From a checkpoint of a small transformer trained on Wikipedia.
Size: width 160, 5 heads of 32, vocabulary 1342.
Architecture: rotary positions, no biases in attention or MLP, tied embeddings.
Training: a variant of Muon for these matrices, 9699 steps.
MLP neurons of a small language model. Each row is named by its layer, matrix (down: output weights) and neuron, and shows model dimensions 0-159. Each number is 500 + 50 x the weight over its row's rms, rounded and kept within 0 to 999. Numbers have three digits each.
After each neuron's rows, "fires before" lists the tokens most often just after its 100 highest values on Wikipedia text that the model never trained on.

L6.down419:520504402439567411452562534453510517521524486428524478538490513438533422458515492506457616496531412433543538463479473581529523431548522587452478456462514493498430537460517619565508519545420563454488420482542491523436615474582604543500553469486468470464459486528521582436506509553462564561396487469495497541505588506507575560559550445414505458505572521489508531514491510538470384485574501587377457422456491547520546542445461416575469571473475492477470520460517478545494413504504468
fires before: "\n\n", "\n", "\"", ", "

L6.down134:532580505498503447528540500448459482570467541596516483448556466538493540583455437523501488498523449503472545458487435519526487535519454484466407445493411562514452551557554506471564488456558527543613423526490487396487549448604467506508490429542457537491518466471552559459467477554547440541506537546555540485565516540456487504574523543527469443451405494517581434521475533424473556438522517559542405583522506562391545397391566494500404523461452529532464440415468409545529470638486488
fires before: "the ", "ew", "ew ", "ol", "age "

L6.down254:501462469490485534562431473507517424548511472562477435532582490543495542589481458440470454633463503445540461467432495489574538603595442508450482519532481580480564459548537503462462473445474502486504515537436507528483535517575409513424488507541514406440490561470524600416481470506473483510550529519451527379400431535397558464647467380546507495558458489484516531488531479582513424514515590519554543598508457499575563454492577460481558488427506510485485457510432502453510490473518585
fires before: "- ", "b"

L5.down689:481455392490535482539442445493497606482612495585555457488441516468525479548474493501485489546484526401513453473502516526523448460518432510523551418501451477545586485480562545604562433475514555537487542468403557491499466563463594552445425523432543514534545539493458564581550540559519580438516563467566572474490399500421476417562480533465475535412342516471540536535550464504472525505418484487382507539520415490514569420452462514512498518513524429559448489441500524522558444557549485
fires before: "y ", "in", "y", "es ", ", ", "ar"

L7.down543:482482464503508603467534533524505528447537593573460494468538590481581570443509497503460523390514481522537586516554532484486505533497578457480567438498493529569533493396437564496433486473523435494579428504519427435509447504451582592496542450413544491484456581561402523389489543476447424459531536539496579478449474432494449589594519583506436544555496451551572522519480513472540481496544449431456431442539441423445501503449542572572577484498461468401442531472429527524510536526489456
fires before: "ed ", "ent", "ing ", "that ", "e "

L2.down245:350544532513523496582511540566461435434538440539410431529545537527556450516508444516544553476437444489495490522436593439543493498512538524507530590418515478516463605530536549425423549459486467549546447500469529672442541504568460492550507524463510466427441569541533523514534425544496529523477505492540441556498468538443379501602486524500500515510531443477398570495425488562460488498458502430517388493464481507484544527501565466495438504437532559480439502439533448468558543603545429
fires before: "ies ", "er", "p", "ial ", "b", "v"

L2.down207:525526416484475434452532501532502477527545520497532438489510479531540468411585508554470403514461508570543565475496364551554476519520504455535566575543543553511505463496500423494488408505515471538512417376532517479492495425519477517421435457475413514360523513511439445516509379494490583502494489542464481538516554560513493519529480486483522540595568650536555463464448467542520574553578515541598495559518532419370517524488425507448539476529478447415544517478619512505525467519538503
fires before: "ig", "cri", "p", "ign", "tim", "tiv"

L5.down743:455529481507474488499484531641529546385534572496493501437609516531493578540515533477551560440456389478541485428498539438491560561485572458466519621558467504465493487495483569515480522488573501482520602556467619421475568472478553458510485537431572541572414481484512559440425540363515481496489500553566487521435493450456513516486601464525476440524535508500536514500432526494426525539476533489423517520460540457416478585466535498482481467433432527419458551391419439560486535470543487
fires before: "e ", "ed ", "e", "ing ", "es ", "on"

L5.down600:508470465517453519630517539466577576493436426528468503419520428492439515485433519584517373580426504478545541601422441402458549495472479561441487407433536589492521443494493504524547507527501528440479533598471514473534469506548452572465407573533559478401515427464489483456456452541589461481504524456556431461552545520430561492527503490516532499570571519536565502489562504517493455455439502525534529491545557524558401510528536551558494417404589557484499532474456498498492494480370531
fires before: "- "

L2.down629:521478412450529566500541419433557494577534434511462509565497508511494476513475633435539392389490523492490552511494520456500647542494480476556417531498570512543500479555372401425514556498452539501500532458464448603579519517528524492516472435467459490487543554472509457500532452523472507561430427522542478473608497493482525534531501442503527544419463406503488543531447565552564555489480411393517519499551435528424483515549424509544492527589576511469506441450406483506498547476607512
fires before: "st", "n", "m", "ch", "l", "ri"

L2.down174:504513500484586583507505578487560506537566532468395431522507523559509507534518486504409521471416403570542540447425393555477419438492430472473560510503528500440529436532480581517472467508471481448457468482520527609540567569482540528503395501498508536547565427472533377571507464571427488585507514451543459481508436561472500534520511449461421490571533520572547515554510478464454580533463515523525584544509598477567473461516401518528410484523540456546366458544471481556419444495549500
fires before: " ", "ip", "t", "ting ", "ts", "ul"

L8.down565:529479424473558451554398452458511513433506535484638608517508474528504519480492462422525563502522454537534492464495437521503511596455498562522645470491453537532539421533423494557529480518492492476484505477538469462497527600534513588473431444488601539559509436486483468383383448433468465543438467504461522555530479488447592516504497428586537553554466605547554505408510471490365521455438512458563494460459483481473486497485486499602581449487531523544484555493450466537582433450532507
fires before: "\n", "sid", "\n\n", "care", "-"

L6.down318:474566524549487582544482491467458512485516520562532613415465546497384638465414497458505433568425394499453479562450502504526547497491463513528527426497536523480514371498466540521517499548473539507536411490481562563455449540596499484558431488497472474491495557520445485396440559509445387501447492508482459485514447549478524461481546441457569498499499475542556473482497437541532543485634508534563567511422455448517498486451484523656456483467533451535603544552481531568473550445441567
fires before: "- "

L9.down157:465545496500482489513517516447497460594492423592480446511424438518430612538482470523541457505465476436421453589554526465542605492487524553448525484475527611449514532438485489552541512532511433454579438507490519572497477523437519493450453429406485555512474535559463565353430540528540431540389525566529419532485508499432465530499456494487509577491407400504442497485511511510467459528484470452542574539444542534514507515484454527525511441453490526441552616547533541483487658539502602
fires before: "- ", "i", "ill ", "en ", "ro", "e "

L9.down559:449560517544463511475460492531492485575510602544482457481511445584449584506498589412537485530510547484546478527448399472525551598437589578592453465522520493449547453510519518421580483579445488488586452491475473559389481394495531497452517558516514432516459510446467521299471559512508509519527543555475474441524572468401484471499472574439536520476502518421496521475469549578577511473464506443511537474479419525483448545414467466538597492514562487511479566520527495478515441465413569
fires before: "| ", "- "

L6.down576:546569531546487492530502505469474499514415477599491506454455462547497461450449483547544430467548485448522556473473500504423435520478534522470525512497500539432535484595493413517560472507550543432494402564505571524433488531559550500507530460496510441561516465646411476535464551610547569528529457539551534562399395453481557514526459515528532541447502517621469537532528398519547525563505497434381442593550475527522431540500486450563461540569489457479436516358492409441469431477498496
fires before: ". ", ".", "sel", "er"

L2.down139:501473389524478572478533524503535421589533432549459587440439553602532468533505517490559442511518527464544535476525536447429503505534608548521538504501462408492553450519491355485465473504496436447447425540447500559514582519462440477516605510457528476453549482498452495529486470508491445477538456533475488419514483425512531533453500476447510556431505421519507484442525578426582506482551484402487441574616411614549459485409589540556527542588511459424555578554510496480544522459523497
fires before: "st", "n", "the ", "ch", "m", "l"

L9.down404:481495427538478517501542427536442519427527500525550456490364554461425494537501575500484513507470505539490516440492453587478493352455484498582552523510532571513468523413530571524440462476535486564503428475524543438503582502539512505520502529500500502511518461507417554550527594499453540539445552449417539496444604564424504577507454501541515450448441548451479480522515498503560456417556553520438480517508503524583447487472416518521637513524410409515594553500502398572543418436615531
fires before: ", ", ". ", ".", "ly ", ": ", "es "

L2.down281:443460467533491495482443572542488553610469478513492518465494532528614424452399499473567555438457569471523560578514507382557545495445520521503471518612414501588524519549528511525461500573522446464442397445414479579437445476493468423568493486449500497385572597560494524492478401546557417513455473478558499564542512487530502559450416515527490523428522456515471407518533537537473458552499568474422475461537463548570526510482501465482534522553463483561531498412605432458573513539489524
fires before: "p", "tic", "b", "Yor"

L7.down361:555445556510442444542519406451540364506532496496534427556474480404563451533464512455558422538492484491580509517467491453493519507469480487477477471504577555496521477532439463574460409536504519543461559554430483549455456482479540487397455306426476571531560431507543468477559478458507498470482514568479440529498521467430527499515498538518495519501636572586432546606550441512574537511555456531454522542547512488449472562540562448583515494529462579576495507455448440600531480473445488
fires before: ". ", ", ", "sion", ".", "\n", ": "

L6.down246:519440458472472501474525550560577505496520528591475459499530411455502435538520563589559460549430520480490603553520477499626446490506530592473493403525538552448480564506533446549497469564592493438446445554447575483526525463470446457581392534399535456462500439557518499520431396550476454483474483521545480514511515535464420547536501501427545600457592560551469532486531473453453453485457466449517556499500515445524452522447525529485425441518483496427589493459634521394533519433518575
fires before: "ig", "cri", "c", "p", "ign", "abl"

L5.down350:484468437440549531416502491530537539501496371524461537576558522539562514520616476504496488417432439476558510570472506478523546477512407563434511518497488555504525396514463491537579508560505513537453487533503537431511496497578552478441507565443533551445512467492483529303482538510513540517515417454486417469492503551451512507513461514511496429465409545457610402483525429581421473503519473436510448485511504521650527413541487538581533434475526482607550528523471466581467479481525552
fires before: "\n", "\n\n"

L2.down305:458493446416495439506491518491509588542486498496487575577572508567458488472526466468551552514507415522520469611478411471423401550550466538428523473458505558508436463548416511512548524456544431567382448469473499496499484485506525551453451518510453495563465461526522576457449575562532489501509501474489482544507587439469570515477503472580464455545479465483385531491532529489511461533429456432547445475472672556512571491407518565593437350478482518603489497527556583466478487507543525
fires before: "\n"

L7.down606:522468441606490518530514490477547531517498563524601528540488395573568418557511395586552578537463452441497523635498499428501383443539591469574428551489536512535589530495433434526517444508496534497532429434582461513533534453484443510521434435422502475423490472482559499425463448528553522451433489529446430507429518499415472463630526501470535528547504563591535524443506502506573524467458489558471464510503482460488469485583434485497470526480507575488575455441431574483519426528535509
fires before: "ic ", "e", "ic", "ical ", "enti", "ig"

L9.down421:537506555516451605497558464490488531488557485522478604466464532489555448466486527490386468475529563547519522529510519516464499492464505589528409409420439431514492528470531482492454477541433533463505406436543481664516527476497436526551472444544497494493528521537488491286500501522500511518454496450545432558596548438451602418468526554442491424533537521500519501518551543523566503523489467409460466453515473524549508488438429557546524488406612493508461590494528463585580485533455476
fires before: "- ", " ", ".", "g"

L5.down219:442481452517560474496460501520565498480558544563582564501495410556500526547597493431486611515532500466549487528387504490588514532479578427509473476506519536533356505466487539511427445442581504505494505520556469410441550518479597458537519452496477464506476477497455488516504485538512584546454464512552533380443583471516521446516551382500413515516412511571564437474427582504545482517585485479511424511528479439437481449537539456564479599449558531486519523513440407584395496543468465
fires before: "ic", "ative ", "ic ", "ished ", "ed "

L9.down101:446444524456460455528571501489571427634512490476579450559434496460470631488494474480473467518472478499556606400383529508532531579495551436466538581480604566415524493599488493564449474575463525500483533582504539531484496600497535506409426516453435482468597518483458497501549530521550526529450447431498509410458494442454506488582443549516480359503531544469524452463415516427526414554512510461456518531548452495474488485462522574501567506541584455469429508537477511540506503481508444
fires before: "as ", "(", "- ", "– "

L7.down749:577486471515480532488535554619573442524496565532430412403425589466475564463493502516461546437510517531461498539518482487564537545497510514496470430419564503493488597458506543483514474533491497494591397509465501578540481491434390510573540495445523499498571521515436478326398504557572458456498429511504457545509489520403496515513488456478506454475463588491617431458457519500537456506440493508553425485466508545520553573532578577461512442488526527516557553514514513557396532454381549
fires before: "- "

L9.down272:552530576452474624476503548433468421467504533563513487532498499475537528482515523521533537439479494474440513545535502495437437469349593512408445428468498509538471518575555469489529466544481537534456519481416537490430501470503528545458428427394566541570507540496547520543448409435487511470455463559496479494456494563453527533503432474408555526502469533565486541540547561582485567501592564510597576460440503479523527560482539477512337415576488519490438503520572494552515359479491528
fires before: "\n", ", ", ". ", "s ", "s", "."

L2.down761:452428480509481522567489480535493467445598382477533501538502477440521428522548506543389570475561548521513551483444462448475526480546518440471575526530441430441537588419463498516604482558460516602456493500462490518520482519467520522459490420508456483650493580550538504555510406498467559515409515489514512491468373437494568536475521481525542527535503496555523432500504563475352608436505418475508487507504557505449559478594498474610475470461456442544486482532565462612505447505500458
fires before: ", ", "al ", "y ", "y", ". ", "-"

L9.down683:545527482549564430566450504493458474519509551569512502538485591519465492498530554518420533601463498542465443416496528466537519512472516414444461445507512543457489495534492614503525547416564455544588388470524432615450399474542479528568436546530522557504467454451490581442467520402607490496526486505466508426589513452479509550459415518485504435462463474383568508435579473457531490605440534517486489521542424534546536489451457586622556530519523481442422516476536434451486524494458539
fires before: "- ", " ", "4"

L2.down513:495508499508466467485467454440599453518435493505464475461521478516597432463469532472523586493517546489565545561452380549499464524509508559460501466517533550530602489606456569517392587528439451451492415468552547412558443481513434537417612479626460487511455458533479423447509482480450624576474502525480457495507542449486491560519487508456460416524544521448533488504507491593480462526526532443431518449497500443524541455569576440500546592480562452456458563468532444472422508601488589
fires before: "\n\n", "\n", "ch ", "v", "ut", "al "